Part of a small language model's weights: width 192, a variant of Adam for these matrices.
MLP neurons of a small language model. Each row is named by its layer, matrix (up: input weights) and neuron, and shows model dimensions 80-143. Each number is 128 + 24 x the weight over its row's rms, rounded and kept within 0 to 255.
After each neuron's rows, "fires after" lists the tokens most often just before its 100 highest values on Wikipedia text that the model never trained on.

L2.up157 [127 116  77 114 119 150 131 127 119 134 172 144 106  61 126 109 120 123 101 112 122 178 167 139  88 101 114 128 149 148 123 170 152 142 105 103 137 106 116 109 108 129 129 150 126  95 141 129  98 127  96 102  94 135 107 126 128 147 176 114 149 106 108 119]
fires after: "1", "2", " ", "\n\n", "born"

L4.up657 [123 113 145 131 128 131 141 119 124 136 142 141 112 111 129 103 124 133 145 108 174 131 144 146 161 104 122 156 147 148 124 117 141 155 110 120  75 120 136 129  98 110 152 164 135  92 105 167 101 112  79 110 127 131 116 155 109 138 169 121 149 155 101 104]
fires after: " be", " a", "e", " A", " Be", " The"

L4.up97 [130 148 150 163 124 114 160 151 102 144 101 148 145  78 110 141  88  82 114 163 101 121 108  86 123 122 111  95 132 144 124 115 122  53 124 147  89 120 112 135  90 122  83 128 116  94 143 135 151 109 106 143 127  90 136 150 136 117 108 114 150 153 107 125]
fires after: " L", " l", " D", " d", " F"

L4.up750 [114 123 109 108 138 185 122 134 106 119 122 149 113 123 166 110 109  93 139 120 118 172 132 123 164  82 125 124 120  91 112  86 107 123 158 157 117  80 116 100  94 178 113 135 116  92  96 152 117  99 107 141 112 140 133 131 114 142 144 135 152 135 113  81]
fires after: ",", " |", ";", "ed", " a"

L4.up138 [137  92  89 152 136 184 190 127 156 120 149 145 124 130 156 137 136  91 131 136 146 131 118 128 120  91 104 152 147 117  89 156 146  93 148 122 135  91 109 130 110 155 123 159 105  99 128 128 137 127 118  96 116 137 112 122 106 124 159 138  88 152 142 106]
fires after: " a", ")", " A", ";", " career", "A"

L4.up461 [151 110 144 109 121 135 166 149 188 143 108  93 141 106 118 115 129 132 105  93  92 169 113  86 130  95 153 156 134  98 135 119 149  66 158  94  85 104 147 110  86 122 125 128 138 100  99 100 131  94 131 106  94 137 144 103 134 116 117 150 101 147 162  88]
fires after: " de", " in", " to", " me", " Me"

L4.up328 [142 117 132 153 136 182 155  99 186 138  91 143 121 125 156 126  96 119 163 122 171 144  89 136 152  72 132 150 113 125 104 127 119 100 152 130  80 116 118 134 113 131 141 141 152  89 132 166 161  95  95 109 118 131  99 141 114 100 132 182 105 125 123 148]
fires after: " the", " a", " The"

L4.up653 [121 109 123 129 125 168 160 128 159 154 108 123 118 144 143 107 170 115 148 107 157 135 128 123 127  66 119 182 146 120 118 135 147  80  95 113  94 104 152  92 128 133 158 120 145 111 100 124 154 105 122 109 111  96 120 151 125 117 116 142  98 144 129 117]
fires after: " A", " a", "A", " was", " pro", " He"

L6.up541 [119  61 138 109 125  91 165 140 159 150 128 117 128 105 166 104 130 156 120 148 138 157  97 101 120 105 115 120 142 147 127 106 126 116  96 126  84 144 127 107 101 133 127 150 186 117  92 106 158 100  87 161 130 131 118 151 136 144 133 188 132 137 136 158]
fires after: " (", " the", "-", " more", " "

L4.up727 [139 111 114 122 125 162 130 146 157 153 104 155 153 160 137 127 125 120 121 100 149 151 138 119 134 118 104 144 128 123  99 179 160 140  75 138 118 165 147 158 128 106 116 154 139 129  90 134 133 136 115 126 106 155 103 156 175 141 115 131 130 112 136 104]
fires after: " he", " ro", "he", "ro", " He", " se"

L4.up347 [154 153 108 102 106 151 163 120 138 124 129 138 116 127 150 133 115 126 130 155 126  96 148 107 190 133 130 142 147 110  66 131 144 118 133 106 132 110 123 142 119 113 104 116 112 117 159 151 141 117  91  65 136  78 117 116 149 112 123 142 135 122 130  86]
fires after: " A", " V", " F", " a", " G", " N"

L2.up596 [130 122 127 107 124 163 132 111 120  97 141 102 127  92 124 138  93 120 105 103  88 160 175 157 108 135  95 156 138 156 136 134 143 126 142 138 127 110 142 118 134 149 140 154 106 110 158 140 101 104  93 146 121 144 110 133 139  83 141 138 187 152 102 144]
fires after: "\n", "-", ")"

L6.up0 [137 102 133 137 140 153 120 135 128 127 114 120 130  93  55 138  76 172 119 136 114 169 116  60 158 101 116 167 121 111 100 132 142  90 104 101 149 146 142  84 102 125 138 176 118 144 153 142 152  98  98 133 111 104 137 136 145 158 105 144 129 147 113 123]
fires after: " M", " m", " H", " J", "\n\n", " |"

L4.up480 [104 137  84 132 117 136 126  89 156 122 134 138 139 125 138 105  97  92 141 129 140 122 130 107 146  86 120 122 114  93 130 122 139  98 103 124 137 107 133 119  99 125 110 143 131  75 102 108 128  40 118 119 138  89 148 167  97 126 144 142 100  86 128  97]
fires after: " |", ",", ";", " f"

L4.up217 [191 118 113 132 114 129 179 136 150 131 153 110 129 131 182 148  80 160 111 144  92 153 140  96 115 126 142 157 137 133 126 139 128 122 128 108  83 114 141 100 112 142  89 170 112  79 106 122 125  68 100  76 113 147  91 130 137 132 131 144 116 166 157  73]
fires after: " O", " A", " o", "ra", " V", " f"

L4.up544 [137 119 167 114  72 130 152 128 112 145 175 100 115 104 149 131 148 143 152 139 147 159 141 153 125 117 138 122 127 141 138 102 143 103  90  88 121  90 128 101 102 156 114 172  95 141 153 140 110  46 146  84 144 143 140 150 166 102 109 101 157 136 181 104]
fires after: " A", " E", " Le", "ra", "ro", "A"

L2.up230 [179 127 161 109  96 133 177 148 138 147 160  92 110 162 132  90  88 115 110 122 150 128 140  97  98 132 113 144 150 134 133 128  87 102 106  82  92 150 124 133 133 139 105 146  86 147 126 140  94 104 120 113 141  49 134 160 106 136 130 171 113 100 122 121]
fires after: "1", "p", " R", " cl", " r"

L4.up742 [155 134 122 125 120 128 149 112 135 136 103 156 124 129 139 128 109 141 152 120  81 114 130 103 128 152  95 156 143  94  92 181 162  97  71 117 120 112  94 127 143 139  80 102 124 112 136 145 111  93 113 115 100 134 145 156 149 108 111  98 137 105 148  67]
fires after: " pro", " O", " ro", " f", "ro"

L4.up155 [153  98 128 129  99 119 169 140 149 165 107 129 119 147 135 130 150 114  97 105 139 128 113 122  82 118  96 172 129 113 115 141 173  98 103  42  59 122 160 130  98 112 135 148 136 145 129 147 139  88 111  86  95 138  72 143 150  97 107 140  97 140 114 120]
fires after: " A", " E", " I", " em", " a", " U"

L2.up219 [145  84 132 105 145 110 127  97 109 142 123 110 125  91  91  87  96 136 103 129 123 119 150 125 135 185 143 115 129 109 126 150 174 138 137 102 150 117 127  85  70 106 130 130 147  97 174 140  69  98 101 106 117 140  71 172 168 144 136 121 128 128 141 122]
fires after: " ", "–", "\n", "9", "1"

L6.up532 [174 162 129 120 139 137 165  97 109 163 100 109 141 129  93 151 112 134 148 127 112 172 131 111 112  90 144 150 109 161 115 141 127  94 134 127 146 162 114  52 139 112 142 149 135 146 146 145 104 132 121 112  84 120 137 182 127 139  84  96 131 159 101 101]
fires after: " J", " D", " |", " M", " K", "N"

L4.up208 [163  94 125 135 102 132 136 159 130 143 141  93 145  75 112 114 124 126 100  95 107 149 107  93 130 116  90 167 133 135 103 120 145 133 131  68  79 137 128 111  90 116  98 121 141 129  99 147 110  64 114 108 112 127 132 129 183  87 103 143 102 133 187  97]
fires after: " se", " in", " to", " at", " from", " ex"

L2.up737 [150 105 103 123 171 179 132 126 106 126 136 129 102 133 112  99 125  79 104 126  60 135 188 135 134 131 151 130 152 145 111 123 129 137  96 101  96 169 122  87 140 120 110 149 114  99 179 197  82  98  87 144 170 118 107 146 140 142 117 106 150 155 158 101]
fires after: " ", "–", " of", "fess", " F"

L6.up459 [141 111 137 127 155 114 188 146 123 112 113 121 153 145 133 126 136 140 127 158 100 114 113 122 144  86  97 165 151 143 119 156 116 124 112 134 104 162 188 135 129 106 115 127 112 122 135 150  98 116 127 140 165 114 101 173 109 122 136 134 131 151 116 110]
fires after: "-", " the", " F", " D", " O", " its"

L4.up476 [150 149 160 151  90 135 137 145 109 112 173 190 135  87 115 122 129 125 136 132 128 187 136 130 113 112 132 166 141 111 157 131 135 142 151 132  72 121 147 114 125 118 151 169 148  88 145 104 117 103 114 101  98 128  99  98 175  59 103 127 130 145 148 113]
fires after: " in", " In", "In"

L2.up259 [110 128 139 124 162 132 185 127 123 101 134 156 159 124 138 127 103 101  99 125 130  91 185 100 140 122 130 112 111 130 146 169 134 147 157 107 135 174 163  40  71 132 104 122 119  61  97 124 112 113  90  79 123 129 145 117 109 136 140 128 139 102 151 105]
fires after: "===", "==", " ===", " ==", "e", ")"

L6.up374 [139 107 120 142 108 144 162 149 167 132 124 138 115  84 136 112 111 135  90 150 103 166 155 112 158 131 143 133 150 128 108 128 113 155 138  83 101  92 152  70  97 113 131 145 139 111 101 109 133 108 123 143 111 135  95 156 148 115 128 144  87 122 135 134]
fires after: " p", " A", " W", " of"

L4.up681 [133 123  98 136 141 160 114 145 146 140  98 183 129 126 158 137  64 116 126 127 179 127 141  76 166 108 102 145 100 128 145 132 163 127 136 134 114 117 125 101  74 120 118 163 108 120 136  99 143 129  95 127 108 132 111 130 151 118 158 130 157 133 134 117]
fires after: " a", " A", ")"

L6.up579 [136 130 144 101 145  98 101 121 105 138 134 117  98  92 133 109 109 174 147  94 123 133 113  94 145  94 148 139 107  94 128 101 115 117  70 120  63 122 142 111 103 128 120 125 156 119 137 179 136 141  74 150 141 106  85  98 149  86 123 155 142 152 113 148]
fires after: "-", " dis", " re", " \"", " "

L6.up127 [166 121 103 148 170 114 150 135 127 138 105 163 127  85  90 116  92 157 157 134 133 167 149 103 151 107 122 180 171 117 138 125 130 107  88 146 145 122 113 107 109 111 147 161 169 121 107 124 103 102 128 121 122 125 140 114 147 111 124 155 143 138  92 121]
fires after: " m", " M", "t", " "

L4.up129 [163 127 148 109 127 175 206 126 155 124 137 122 109 133 124 108 146 141 129 139 145 126 114 135 133  92 130 173 108  92 146 136 136  49 123 119  74 118 152 127 117 125 157 136 184  99 162 146 171  91  81 127 111 151  87 129 107 154 119 141 121 118  79 105]
fires after: " the", " a", " an", " The", "A", " A"

L6.up415 [134  94 133 114  86 129 173 155  99 102  95 113 119 122  96 103 116 123 118  96 112 151 130 145 126 105  93 112 121 118  89 155 147 107 146 147 143 147 166 156 121 133 121 146 103 115 117 158 101  96  76 149  93  88 129 147 133 162 116 173 169 165 137 108]
fires after: "\n", " the", " a"

L4.up671 [128  87 112 134  97 155 155  93 155 135 138  93 130 101 130  86 107 105 108 135 101 146 142 101 138  73 149 175 132 107 153 101 121 104 141 100 138 110 121  91  75 125 133 112 119 125 107 134 127 116 103 118 131 107 119 133 136 105 133 105 158 136 139 117]
fires after: " de", " to", " S", " De", ":"

L4.up552 [117 123 116 143 128 117 110  80 139 136 122 115 173 136 152  90 113 135 125 156 142 136 155 102 132 133 108 143 192  79 162  97 140 119 125 111 126 105 129 148 128 125 116 111 167 110 111 123 136 111  97 106  78 103 137 129 103  93 134  99 111 128 141 124]
fires after: " at", "ed", " for", " For", " to", " At"

L4.up474 [110 140 122 149  95 163 142 118 103 156 119 121 117 108 166 137 128  96 139 140 104 164 147 106 107 115 114 136 158 105 102 104 138 125 140  88 146  86 151 115 146  91 101 137 125  79 106 169 122  66 101 100 151  88 104 125 125 143 111 122 131 128 111  74]
fires after: " F", " f", ".", " sp"

L6.up16 [197 125 149 126 110 103 139 123 116 128 132 179 137 126 142  98  82 114  94 121 118 136 137  92 136 115 123 144 139  94 145 135 105  95 111  99 100 157 147  72 107 136 154 131 139  90 148 191  68 117 108 129 119 127 108 138 140 151 118 164 150 143 146 116]
fires after: "\n\n", "\n", "|", "1", " No", "lect"

L4.up748 [150 132 146 131 108 139 126 166 108 161 105 109 104 101 138 134 143  95 122 140  86 159 130 102 140 103 155 115 159  83  99 114 139 129  77 122  92 116 124  91  89 117 120 113 113 108 129 136 112 107 121 151 113 103 149 137 155 126 103 128 115  91 120 118]
fires after: " to", " in", "rom", " Gre", " and", " the"

L2.up471 [181 120 154 166  79 152 197 112 135 131 128 136 152 113 145 102 125 145  92 130 120 175 147  81 121 128  99 106 135 121 132 125 108 108 142 114 128 136 131 124 118 110 152 151 126 114 176 110 112  97 106 147 108  83 157 147 163 108 105 169 161 106 118 125]
fires after: " ", "1"

L6.up227 [143 127 127 156 123 138 157  83 103 173 129 170 130 132 145 164 131 149 113 109 122 158 113 104 138 110 114 120 111 169 154  99 146 103 135  73  86 155 149 145 141 133 162 149 135 129 156 165 124 111 119 141 132 136 142 165 116  88 126 131 139 127 140 115]
fires after: " B", " b", " St", ".", " T", "ou"

L6.up450 [ 82 113 145 135 121 183 115 132 128 111 146 124 113  91 168 104 142 121 130  98 132 136 144 117 129  92 123 128 128 124 149 110 141 170 136 140 111 111 130 121 146 115  76 145 161 132 105 167 137  77 145 114 119 113 117 117 161 115 146 116  68 123 141  97]
fires after: " m", "m", " in", " f", "i", "t"

L4.up661 [126 148 136 152  88 175 143 124 133 136 143 130 122  92 129 105 143 102 137 136 152 121 146 122 156 116  86 103 131 126 129 123 144  86 142 114 163  88 111 101  74 136  86 127 122  94 125 150 145  59 116  78 162 113 130 135 108 128 113 110 155 155 159  75]
fires after: " /", " is", ",", ".", ":", " |"

L4.up81 [143  92 114 150 121 176 174 111 143 124 109 176 133 115 138  94 146  96 161 145 138 148 139  99 177  67 135 182 170 116 121 144 134 141 105 132  93 101 117 147 115 129 114 187 163  91 117 136 143 102 113  80  91 134 135 109 160 137 133 126 141 146 141 129]
fires after: " A", " a", "A", " in"

L4.up581 [169 123 128  96 163 133 153 130 122 106 156 152 154 140 134 129 123 106 116 170  96 150 132  74 107  93 120  89 121 114 126 114 150 103 107 101 126 166 151 116 110 125 104 135 137 135 114 149 121 123 134 119 112  73 156 154 154 118 118 143 100 104  87 135]
fires after: "ist", "iv", "ron", " was", " ent", "x"

L4.up99 [119 112 132 109 142 118 122 113 170 140  92 122 146 126 129  82  97  97 135 144 142  90 118  92 201 108 129 110 212 112 139 185 172 136 140 141 131 142 129 128 113 127 118 130 167  67 117 123 124 127 135  98  97 105 111 187 112 104 131 156  95 136 159 112]
fires after: "ed", " on", " for", " was", " th", " ne"

L4.up515 [122 140 123 130 127 158 171 165  89 104 136 128 107 127 165 102 113 111 114 136  95 133 115  88 108  79 131 190 134 126 108 131 112 135 130  95 141  93 132 126 151 135 172 108  97  62 128 139  98  81 110 124 116 134 127 132  81 125 161 136 103 125 157  94]
fires after: " f", " Sp", " sp", " F", "F"

L4.up349 [132 133 155 141 149 141 147 144 109 106 108 145  97  85 101 115  88 109 127  97 167 163 162 117 158 101 113  84 165 132 174 170 153 134 142 143 119  97 152 127 122 154 138 141 158 129 123 135 142 104 148 137 154  92 144 140 119 110 147 139 163 107 133 116]
fires after: "in", " cons", "ad", "ain"

L4.up376 [136 118 132 116 147 136 155 118 138  97 124 102 134 129 144 131 129 160 139 135 127 133 156 121 137 103 109 120 108  87 146  58 144 139 156 123 115 173 140 111 106 118 114 147 122 135 114 154 114 116 133  87 108 124 110 131 132 124 136 121 141 131  91 110]
fires after: "\n\n", "A", " D", " s", " A", " I"

L6.up620 [153 123 159 134 116 194 145 181 155 103 122 135 186 106 121 122 141 134 150 120 135 126 154 122 140 119 134 138 142 169 137 108 149 137 117 139 119  70 150 118 133 107 132 184 178 122 126 173 127 102 126 110 174 117 116 105 130 112 160 127 147 136 105 119]
fires after: " in", "cc", " re", "t", " cont"

L4.up403 [186 119 152 125 117 152 170 130  83 162 126 149  91 140 129 156 144 127 107 124 100 168 124  84  97 106 124 145 129 121  93 154 196 143  81 105 136 119 135 127 137 109 123 163 121  98 115 153  86 114 129 127 115 123 151 121 198 117 139 134  85 112 132 122]
fires after: "ra", "ro", " Fran", " O", " Bro", " ro"

L4.up719 [117  96  91 140 163 175 155 120 126 138 168 127 133 153 104  97 142  98 127 118 146  93 119 135 145  81 148 146 132  96 106 156 166 121 126 137 109 106 137 129 148 161 177 138 117 129 113 112 136 117 129  87  92 150 141  92 152 138 144 136 114 137 101  95]
fires after: " he", "A", " A", " app", " a"

L4.up426 [142  98 130 102 138 193 132 148 131 113 162 151 127 103  94  99 134 127 159  98 150 160 137 161 155 108 116  99 119 115 134 146 141 137 138 116 123 138 148  67 108 133 148 104 161 129 104 168 139  76 125 107 110 105 150 117 135 114 142 137 142 151  84 128]
fires after: "in", "enn", "ian", "ort", "ach", "ain"

L2.up611 [132  95  89 128 158 161 195 118 108 119 140 118 136 181 140 114  97 114  85 123  77 126 162  94 155 112 120 140 138 118 132 130 122 123 105 102 120 148 134  56  82 114 144 141 113 101 162 169 123 110  93 116 154  95 110 127 139 164 164 129 139 134 151 111]
fires after: "==", " =="

L6.up637 [137 142 147 132 160 178 149 129 139 149 111 116 103 103 137 113 141  81 103 126 124 122 186 103 113 103 159 110 131 131 130 130 153 131 140 122  74 113 146 123 131  95 110 152 128 107 140 162 141 111 102 108 159  75 168 125 148 117 167 145 127 121 130 122]
fires after: " in", " (", "-", "it", " re"

L6.up4 [185 124 112 138  83 121 169 151 124 100 153 116 193 109 168 146 141 169 132 124 143 125 158 124 124 110 104 125  93 116 105 166 134 144 118 102 126 149 160  85 155 141 105 153 109 141 135 165 150  90 133 111 106 106 112 128 133 136  98 128 116 107 149  81]
fires after: "″", "|---", "-", "|---|---", "°", "|"

L4.up158 [148 144  96  92 121 140 136  84 141 102 154 137 140 160 156  89 104 175 133 158  98 129 156 104 161  94  82 132 138 150 130 108 139 133 136 131 113 112 143 113 142 122 156 170 157 134 118 164 128  80 152 130 117  98 154 126 140 124 171 131 187 156 108  95]
fires after: " was", " is", " are", " be", " res"

L2.up520 [136 104 117 104 124 145 133 119 119  89 155 120 136 117 129 125 136 138 101 121 121 142 161 142 115 125 117 162 131 144 155 154 120 132 130 140 112 101 140 136 136 132 120 161  95  98 187 158 125 114 102 147 100 131 109 140 123  93 119 151 157 141 111 120]
fires after: "\n", " ", " |", "  ", ")"

L6.up299 [146 121 158 117 129  91 183 128 117 124 123 117 117 154  76 122  98 170 143 111 135 125 175 144 122 130 120 131 140 114 136 143 119  75 145 115  68  99 153 132 147 131 136 130  95 122 132 161 141 116 123 150  80 153 126 111 111 121 145 128  96 134 158 155]
fires after: " d", " Th", " s", "G", " D", " the"

L4.up278 [149 113 139 114 113 163 144 135 155 125 144 138 121 147 129 134 130 112 135 159 118 113 111  83 116  79  74 153 177 114 148 124 179  63  72 110  71 139 137 127  95 106 147 121 142 131 136 150 134  92 101  97 119  99 149 140 124  78  98 122 140 118 122 122]
fires after: " was", " pro", " ne", " ent", " were"

L4.up34 [136 148 128 148  80 124 130 139 132  90 157  98 141 144 115 140  94 156 117 135 163 145 155 139 125 149 142 178 130 124 151 129 169 129  90 104  84 125 169 116  85 160 107 176 169 112 194 152 166 102 162 134 137 139 103 139 165 106 126 129 131 117 139  97]
fires after: "a", "o", "is", "ra", "il", " Le"

L6.up614 [132 105 127 125 114 160 146 138 132 121 157 114  97 142 103 156 119 141 154 121 150 127 147 163 154 133 140 170 131 111 160 103 148  85 153 138 104 123 156 144 167 112 112 131 103 130 127 128 128 143 125 162 118 126 160 134 142 122 122 147 154 107  97 122]
fires after: " d", " D", " K", " H", " T"

L2.up493 [123 133  94 102 126 135 134 155 146 108 144  98 158 127 135 115 125 142 152 136  78 153 163 153 113 118  89 139 162 115 132 140 138 104 131 137 111 114 151 103 122 130 133 126 120  93 103 173 156 105 128 107  95 118 123 129  90 116 121 191 145 165 104 130]
fires after: "\n", "\n\n", "eb", " ", "ou", ")"

L2.up307 [146 111 113 121 144 111 180 121 159 114 157 136 184 140 130 145 132 156 156 142 159 137 125 119 129 118  83 138 136 106 146 169 130  84 145 131 118 116 179  57  92 129 136 120 136 125 145 150 180 104 129 114 121 120 145 112  83 107 141 161 153 132 121  71]
fires after: " \"", "\n\n", "|", "-", "\n"

L6.up306 [136 142 148 145  95 184 155 126 168 135 142 133 157 120 161 117 132 147 132 146 164 156 168 144 104 139 123  88 129 148 148 155 142 133 166  90 130  68 174 127 129 133  90 127 116 122 125 145 122  82  62 111 118 120 108 151 137 148 154 123 132 107 127  90]
fires after: "′", "°", "5", ".", ":"

L4.up135 [165  78  95 134 108 183 152 140  91 137 144 127 187 163 133 101 120 115 127 138 160  96 125 136 128 119 105 173 119  51 131 108 157 163 119 116 123 129 139  94 126 120 142 110 110 128  82 136 103 130 119 122  79  95 122 164 174  97 110 136 112 123 130 103]
fires after: " H", " he", " C", " A", " a", " h"

L2.up169 [156  91 160 101 123 187 207 141 146 151 129 131 143 124 143 120 108 136 111 115 121 141 130  86 150 151 138 144 140 110 128 126 115 123 141  72 110 137 170  97 124 104 124 106 148 119 113 121 140 102 113  80 119  67 150 153 116 120 113 131 133 105 118 102]
fires after: "1"

L4.up340 [124  85 125 113 134 165 158 118 120 144 150 124 118 140 148 107 130 123 114  98 146 137 129 102 120 110 121 125 131 126 101 160 194 112 118 133 124 114 180 155 134 111 124 152 126 143 104 143 105 119 109 127 145 132 118  89 183 128 117 118 121 147 101 124]
fires after: " he", " ro", "er", " bec", " pro", " com"

L6.up81 [118 104 142 136 112 118 118 174  96 125 149 128  98 110 121 135 123 137 129 127 104 114  99  70  92 102 114 141 167 132 178  84 126 147 110 141 140 114 135 129  74 147 126 142 125 105 164 156  97  58  85  72 128 147 139 122 126 128 129 134 135 138 148  77]
fires after: "\n", "B", " F", "f", " f", " in"

L4.up520 [108 177 117 134 114 105 147 121 116 148 114 132 112  84 134 143  76 142 104 136  70 127 119 125 101 131 158 163  99 123 107  59 139 100  94 105  90 110 111 137 124 110 107 121 111  60 144 142 141 127 111 102 103  98 152 161 104 141 132 120 130 134 151 127]
fires after: " O", " l", "l", " L", " F", " Pol"

L4.up636 [163 154 164 126 126 168 166 170 133 151 115 115 121  91 127 122 113 101 126 137 148 113 149 112 160 174 168 134 154 124 121 129 112 141 123  93  95 145 121 100 101 107 158 145 167  98 105 151 159 106  91 100  73 107 105 116 138 145 126 142 114  91 146 130]
fires after: " in", " In", "In", " the"

L4.up485 [133 135 100 100  99 147 149 156 119 146 109 108 151  85 165 148  96 108 138 109 114 142 110 124 138 123 133 127 138 136 123 108 118 123 117 107 112 101 121 125 130 134 106 174  99 110 143 141  89  79 120  87 166 126 103 117 130 154 122 140 139 109 150 130]
fires after: " f", " F", "F", " M", " B", " O"

L4.up375 [130 128 164 137 140 184 135 112 136 114 106  90 159 132 143 116 118 144 117 142 146 163 179 118 112 127 122 125 162  81 136 117 135 124 134 147 118 136 143 127 144 124 120 124 117 135 132 151 152  99  83 140 125  99  99 146 123  77 163 151 157 125 180 117]
fires after: "ed", " in", "s", " In", "ad", " M"

L6.up656 [111 117 135  94 162 131 134 118 139 129 107 114 149  83 138 103  64 144 114 132 103 148 127 150 156 112  86 133  90 107 155 132 136 127  93 122  90  90 127  95 110 135 116 147 176  94 111 177 100 131 109 114 137 119 172 165 142  75 136 140 131 139  98 149]
fires after: " dis", "-", " \"", " (", " s", "'"

L4.up753 [126 107  83 145 149 162 134 137 147 122 140 140 130 120 146 136 106 127 118 134 148  90 131 100 115 103 109 134 135  92 144 111 134 130 116  71 119 105 165 124 159  99 127 123 132 121 138 148 116 135  89 107 146  96 123 127 150 115 130 136 147 104  95 115]
fires after: "1", " a", " A", " was", " the"

L4.up460 [140 102 106  96 142 135 153 123 149 123 127 159 185 117 143 128 110 149 100 153 157 175 159  89 189  89 121 137 134 156 137 124 150 142 135 137  98 101 137  89 114  99 105 130 142 102 110 154 112 111 100  97  94 132 115 143 126 110 161 135 143 154 118  97]
fires after: " a", " was", " is", " the", " were", " A"

L2.up202 [150 126 115 160 140 160 174 155 129 120 148 164 189 151 122 105  90 140 124 123 136 145 126 105 127 103  97 168 140  92 120 113 112 133 124 103 101 142 135 142 105 155 113 135 160  91 115 110 117  83  95 118 132  71 107 153 144 110  84 152 140 119 171  89]
fires after: "1", "od", " t", " "

L4.up729 [140 153 149 109 125 174 149  78 135  92 160 119 143 133  95 135 120 153 115 119  92 182 142 150 107 135 136 139 128 168 108 131 121 131 123  70 134  78 107 137 148 125 147 161 138  74 129 117 120 125 110 119 130 128 121 137 128 124 125 130 129 115 132 151]
fires after: "\n", "\n\n", "a", " L", "ime"

L4.up182 [111 149 136 140 113 162 135 162 164 131 166 131 111 138 148 124  80 139 127 139  86 131 138  94  88 138 118 102 122 140 143 148 140 116 145  82 109 106 128 147 111 126 132 126 135  64 124 150 133  91 113 186 165 143 111 136 132 137 147 120 129 109 153  99]
fires after: ".", ":", "5", "7", "4"

L4.up590 [136 112 111 117  55 131 149 128 175 101 115 144 140  93  91 146 132 148  95 107 106 162 146 151 119 116  84 150 154 124 153 146 108 107 117 141  91  71 158 107  85 134 140 149 112 106 137 108 125 119 106  72 102 127  75 140 179 128 150 141 166 129 154  83]
fires after: "H", " Z", " in", "S", " In"

L6.up573 [124 129 131 120 159 116 164 102 110 125 150 178 105 108 138 120  87 158 139 108 157 142 166 139 151  85 121  82 142 168 191 165 150 125  96 121 110 117 121  94 129 147 124 128 138 104 148 136 127  75 105 128 129 126 114 138 100  95 161 115 119 110 183 121]
fires after: "-", " (", "/", " b", "."

L4.up507 [113 144 152 156 128 148 159 120 168 145 112 103 173 135 141 107 135 135  88 161 147 167 153 106 125 129 105 137 185 126 124 129 116 156 119  81 129 161 164 131 110 110 126 171 119 102 145 110 127 148 106 123 127 115 107 130 157 127 137 113 134  97 169 114]
fires after: "re", "il", "ed", " In", "l", "por"